MLP neurons of a small language model. Each row is named by its layer, matrix (up: input weights) and neuron, and shows model dimensions 240-431. Each number is 128 + 32 x the weight over its row's rms, rounded and kept within 0 to 255. Numbers have three digits each.
After each neuron's rows, "fires on" lists the tokens most often at its 100 highest values on Wikipedia text that the model never trained on. A number after a token or word is its count.

L2.up535:098064173154108137143107159145107150165089189070111139076137144119177196113139188140131101079128132095152135082164140080101069185093156145140186117177183150103073140073117110161146145173107126072117120098095118118150151090124126137109113112107144148135173085093111182116173165105116179141113137134163137139050161129171156171151146088159123155072070149151131097164127134127120123175099162088152076180126132121095117137104140094118110073108115170151143103062137115094103130107128097123121122138156080095185079141117117114118158109122138115109107128156179082121135092120178122150
fires on: "," 39, " |" 23, "8" 4

L2.up1961:126166120105149136147175078146060080106127131180110105169174135184112120109168137113134099102144125148097097185162135128088140177056096093176064197102077141143154122153134143081118125095156116127153057173130191127104108210116127110132112119180144095150092136124144113090133117103141061151077079129157145202098125174116117106145065129163070099158116135148098110060079116103109107145127124165135146084132047117104124190164130078157111160129156135185142136107143157115129166156107183136157111160151173110090066144105103131112123151111118091100135134121128106116124126153090130134
fires on: " |" 23, "2" 23, "3" 8, "1" 7, " gun" 5

L2.up1185:168175070137088175114130113139119099140167160120091185107128130113127077143146110163073123103120120109183090142151140079138125162130219113087130151125156113096050117108150162188090108140179161163113133128173174138098153137154113135063108129101120076178054150109126140113147142161109104090119113138181178083161129166105099111136101166134085134182174095168099125116123163113117126114088156137123160129134114141119108090157126131109140129118173104141142157097172126139146091120144125143106117151146104106068172096146126110131075108123108111127115141134195156120124146208160147098
fires on: "1" 43, " any" 9, " behind" 4

L2.up55:114167128145094153147123107153149153111122099132092185148131137146086050172097134230130159142133177124209120087130109110057157172093105136152068146101129100174129121129067100146123164149133162083119160151160070075181127144145137155142184119099153170135097153113116124135163056154060146144109096119094150142113103138128157177148140122134163134118124133119132097172158134120078118115200101181097096186081141111150179106088110105122093124212098185091127109092124152081152117094170117112071148155172116159106185152174137109145121130150129144078146150114117160160168132164138134174
fires on: "," 48, "9" 22, " and" 15, " that" 5, "2" 4

L2.up1381:132177131078100111112131149119154142121124104111089183109132159112142197180092128187121118127107145098138153050133074146096133120133113107075142107109083038111121132117089153105151137150131190120106117109119160056146128139199108087149123114148111077129106137107096122096151108175099147137120128090140120105082094162101100178155186161082109144081089177126162122143118163160057129125094156136124094156161241107185124160067137051150103154085139148102111076107131110105202159128158064131075109104128148142169110191118143094122221135220086069113192133166081107117143141115112057127
fires on: "," 64, " that" 12, "2" 12, "0" 4

L2.up821:110130132075124138043094114104104104140102108102128138169140128151052109134112118138102072085094133107130159130109111186100161134094095119048093123097142142126134125107180123128083167201106087080111117186114078127133101094193094062120116107098141144111091108151147156145115138146148193183182121049092153062158193108171145131107177144174158122140158102174092103141128154171166112122112128116112118115150202110171105114090079193128125138177158154162130129135118156141171111167194180132121154160084131134118165057070095204127165088111090122126127127079145101085184105144145115091
fires on: "born" 26, " also" 19, " |" 10, " scores" 5

L2.up880:143135168195048120154149152105103166091180050083126097156085178112102104138115152155124138129167176147252134149079139049143132145077120148112128157121135085086128114149178112165107139162155140104102140135168121183190148096074153141122099094129177099113144076123150106089165075202062140144162077131158140119091092110097147126116128132119156178087143123123131169139118138117070140127131088143168082151115183189132109115091135132090116057164111178123196105159085150115089050198087133156074157103141080138129144156158179116166130082139143120100159118127113131142095116135092104142
fires on: "," 73, " Hamas" 4

L2.up972:118151187156123099159156156195112103141138082129112112130144066113144139139089151101134167151167123139186125087127114175146086113095131114152174140169147126121137167074171162195116141134129089107162070081142092159117110149100113132176115109216113104120149116157166072124126169116172141081154098051109124117114092123162093129149059139162161090105094111179135100155111098096087140118114134108092166053075075120131174134146138117120151147082135167123169079077141178203152132148200172056130104115130116053148088146131100132112228207112160116107144145154090153167119131167157126105
fires on: " |" 52, " Ret" 14, "9" 5, " TKO" 4, "1" 4, " ±%" 4

L2.up1701:109046196083116192135085153177173128151144098179115114124112083124144163155111144164140164105128148170095154075170134147077068132110130154089151082174121112113116171154157109125122086124062154145152090162139124052091187122130133141124151111145045154135096102080121150097117135108184109108134087155172125142095140130157148120161117161130159145059107103198147050138165167127072162117120114113128115114138131164100150107115124157136079141120150117120083138071117125136123114138099147089063148151115130196131133122216120192097078092105165141136109125136119132107128158113122179112
fires on: "s" 32, " Cr" 7, " women" 5, " lod" 4, " long" 4

L2.up1139:095077095137113103081121111142117077122167079139095092156115110086160114147102128122119179109163139089088146135074123090112171135148108119091122103134154164105124096106154094130171155129171048146127159130149100103101170119115115182134128114089123177117107126102153107149116160163108144143054123135135156121110083094141113129134105108125196113082111096183120118142145118066106138179089146162188207137121089078131131118076069165068118075152135110108183094122160128145162131169160190137111116071167090116139074131132083160089203170101114134107177121106105096158121160141195145169
fires on: "6" 40, "5" 6, "8" 5

L2.up1675:115127096081146119099197135117097139165137061112173099113089109074103101165110121106140111166150112109095140164108111160137061119124146127140139141098161086157172154119116091142090109094168191060117108067105145108156073119148117103089096149194132088125157128126155116108199126134114174099104164150163111153083101075118119178141140173154189123115112142067102129118168111074109097140123110094084135066135075090118123100074099178161143118120150110156139150207158140095190128158107155186138093110093147093168129097064119117115125091152140110172109115122072117083137134159065177099
fires on: " |" 48, " Ben" 6, "." 4

L2.up998:187127083140146103127130074137155115109140135187098139103123116094169079139147134169168168038159088152142117070139132084119130153135111179115104132132138118071144093156102091076102111145072134130109138087113092150107088209146111109102093158084178187125148106162172163153154205082127109138178096146160186077139132170135096109111179144155129086124104123118158166078160212157080130169104056116152078105125136206133151078114149113165131127105152135092096106129146134124154119159112149150112051176055067154100112132138116180110124084164176118139140088127117116132126092151135160114
fires on: "2" 22, "1" 22, " Sar" 6, "," 4, " provide" 4

L2.up1446:095093161140157136121140120174166109106151160124126124124148043091119111151103119140096116164124097179136115162089123199122141136112108123161125143177149149156119056118134189154148234140107200164129124098108139120112162107128111142096146195138110103118068166098140122190096126151131118120114092170085139113103112183122122122164151105115132168092153161199118192117102105139117120102158083126083148128136158086130118098171117165111124128169215089097110153170136127105116075119104152133152142123129119131094082112116131103136099175161101139150130143120156059080185144113129122142
fires on: " born" 14, "s" 11, " died" 9, "alis" 7, " Richmond" 7, "ins" 6

L2.up2043:085134145137097150148134154110109153117102142122168082088168125137128100077098091153177093136094118103189149157077149084123099091164143162152115166146115147126153122168096173120101166132129130091162140098145155135129127125119140121108091088118126219142130115114090134149155133126129162158143139073165107138092139123160113153137166063125121151122108155164104141086127169133099121108153163165126114129118130139112161105093154097107167125063063108124079102084113111184108128164143140129162183179099182132120109088120135107118139145095130102080141149179143117209080088149119151074
fires on: " |" 44, "present" 7

L2.up1126:145191108119147163169089171165091138083127144122110084145157144106156121136164144079109048173125068101158100155101105079122141133165092108078114138136127120153127075097189107127145107112078148161094138111132148118098149155143107122122098116113094157151116160099149132123241151095090114149151104113145110130084090092092067136150073098127161135144139151079135085089117174177095133111153105108118091123072111142095125123153139126087111113135112109156145173083170138138102122168155130217189131115128111138122130095084152147116191086136119027152141156143108168135135107113171100156
fires on: "0" 32, "2" 19, " cases" 9, "oa" 5

L2.up1679:161104137142110128121127117143097124144109087192150129117142163102115158079121121167147149132142141107167117138123120051141161182125053198210135116084117151128105107108166119138084114108130101136133145146101162174165190114091131137172123105159146174118127115094138155164096122091150128133078122111148144124153102096155165121145153076133092131069100081128131096211148098124159119105138124156144179072157140104113110114076110076125105150100155198106098133117104208116087118118095161105103114141132098156123117150113081105139172162127146143103114108105063157130057085105139155090
fires on: "-" 17, "9" 14, " from" 13, " to" 9, "," 8

L2.up1233:123136115132123102128100140103119170152119172096199179122151165162135117130109174152185161143176110141078063069161139137186086115155156170161088141131128145139088127186154119109115091105139158090087103151114109133169099081094155142164044136101174152123123184061153151106059140117111171094157092121172145184134144118112186185090157141087129147095130078156093114143151118090163103172073127122119107146080173073149123119124182090196139121098163133114115054124120118136102088182122132169066132179139170156165091176184141134123167114167109152134178070124099161165103083150173163136
fires on: " " 26, "," 24, " that" 5

L2.up389:110183204136126132097101131182114118114133121157134114099151098075118104153164150110140097127146163131093124114091116126188155145131190159140103136123112142145161137118181138143074123180168115233134046146162126143093132112079178118119199125128148105168143127107117083156092112112135168149157111093152138160109142123156131115098186110071096164108116136143120127091129099088113115071131146154115078111201167187184126068100106132105104101102124082125085187154136180222128120141049125115067215129027109151096155142158138133210119136115122124090162127120133113165190153140121139093
fires on: ":" 44, " Gal" 5, " Artem" 4, " |" 4, " Caled" 4

L2.up1154:140190172102141190135123112163127052097089134062109077149196098111087170134096145077130140037094158093133146139169153119085087079138186140113155155150065146174145060129097121102088189110163131063128167153139125147119139157110096132177083104143122091091143181194100134160123156125127156088115099145095143121107053145188080118144188101114123089136121109169083141152117144175162178113173106132162176145115125133122203100102186099141130076134121092078207079160145150114095118158120128165130100148114158144111098122116145111079098103137118119202114087145127167172139101131182141089
fires on: "1" 37, "0" 13, " basketball" 7, " season" 5, " the" 4, "inal" 4

L2.up27:083115087125176142188125163143169141165128090125111132109156089060067125113162124151116161145128145209132138102126095141100132141147039188138059117111058115104150105074164163172091200162150133145112069171051096190061174119184122179114137137174097161112121154093101165143135080160085143146143112113123098149073132138143189177128107103103137122140140153128165068114142202149073111061128142216104138105136178191111092075139103135084155091120151068157105146149144082139157152096103141120053114106126106138117132116184176120086177083091124096132146105137130126096104112122086182133
fires on: "s" 50, "ities" 7

L2.up219:094102101119138128122162136162138136126122147140133122111114112117150072124128109134070168138087156149208081051109128071116102038142089112147157178152095109084104159175130089166160060118132092157079126070088131143178153193170110153163158105147188131083117138151119125125134080123069063149139114121096172143132158113091087161134165158128130101161166131161150106139186095159119100135128134081165085164079106112175157130139143127160158163124137128145097087141112181073184112115142163091138134182127092142099095188192085157144089090173134155167120101106138166134071118133163132080
fires on: "\n" 41, " |" 21, " of" 12, "9" 6, " lived" 4, "for" 4

L2.up487:177124091171108121139122147148134100154173126146139084093071079144086071127106144085118141111132129123073154095139120089099158211105087072138097152142129092166082101167094120138104080124127136186163026137117169138143181100156115068111194083098143113089131119189161073121125114154097072120075106135111150179143100204134196172154104138124156121125097115153114106169139128088127150101174166186135124099150123119176142124118122143121092178140152158099181089158105172136119152064100084156114179098126136210109198139155143170155061173165172065100137149148104129157114113106137110146
fires on: "," 30, "5" 10, "0" 9, "4" 9, " |" 8, "7" 7

L2.up843:093123099124112083110108081109152127150159068161124090156105127137135102125157162080155142149143124125139091163128127164107188157140095195129191089094128144045141091100133140078117109149100128110101193120113118089065149126172116096093102173106102149170146139128129153085100116141124134171088123132149122086057132142072115127180171127073132150141141145117169045118162126123153119125101038085155118141129121133082082046137036132114103146097108148112132144081134121080104154198157143124107150080105171163135122158085142102149091143132104144164164136148124076131138130129092108141
fires on: "2" 40, "born" 10, "1" 8, " Pld" 4

L2.up161:154126137119099141117114142112147150146152029120071145073126172112060104159097112171184098143173170096171165163098110122121113108136097095182097161134152081119133140137135111112091072127187137178122076113199164107102083185168115080182142156156164112147121125115089093107123174114110120167125115120131102089120102107149186066116155114128127142143153119082143105120189104136084089078145099186104135153113192099155150107103145163201141180101139121088102106147073137145071106121124126119133134151163110179132086170112124128059146083128140096135185103132127141202119144107125064109
fires on: "1" 30, "2" 11, " get" 5, " Ow" 4, "eman" 4, " got" 4

L2.up419:138075187121094116133191138130136188157150081149227186159137049112124153126090117156132162152111138104128146051140092121142137134071094068111080141157156132129085172148066167172116118110160092104119128091110056114171166099080120152126111118133077119137221155163152117148139140190118145150140145150112109110137118115151163158163163101133128147080148143148140180163187143158101106148142112121125142098091147147073158124161157161129131134165143093093211175176110094122197113116165092183123125116111130101128127112158165114134098134152129150114073127172086127172105102092186135175
fires on: "." 19, " Jason" 15, " Joanna" 7, " Michael" 7, " Tony" 5

L2.up1281:072180098097084129090080128176131144085116096105082150153139189138096132112110145145129133116158182130169168120062152096126115082131156183150133101076155077139173108105117114146127162106172185058093147101089102098130144114092145137143097126121141130124106084087175163128167115132090153161119103101111158150086078134119159186132111117111156111091120102091137124141136107179075087121087135137088141153166109113142137086095117086164076096112121157131144092156153145112096087171196123205105152153144144110101118178148163082101147075146160146100104173163111123134113120118146178165
fires on: "," 33, "\n" 23, "9" 6, "4" 5, "3" 5

L2.up234:079136143150049147144098123121097164083194126115126210096164055180075100127138118145131068108111122154133101137132201124189075081188142151194160137175141169135105125100133118137143161134142150116126154118130146074100133110160149125104102142167134177144100166155158155148082117089113133111180093139068148103072119142181115119092138161144150102167189145192140082119146148136139160139139056189087133120153107094107116123177082095151089136133138100167167162137121113111104126161174161206100124106134203162096115115150114127099120137139116121149176135123164093144081126140116149161
fires on: " of" 42, " that" 8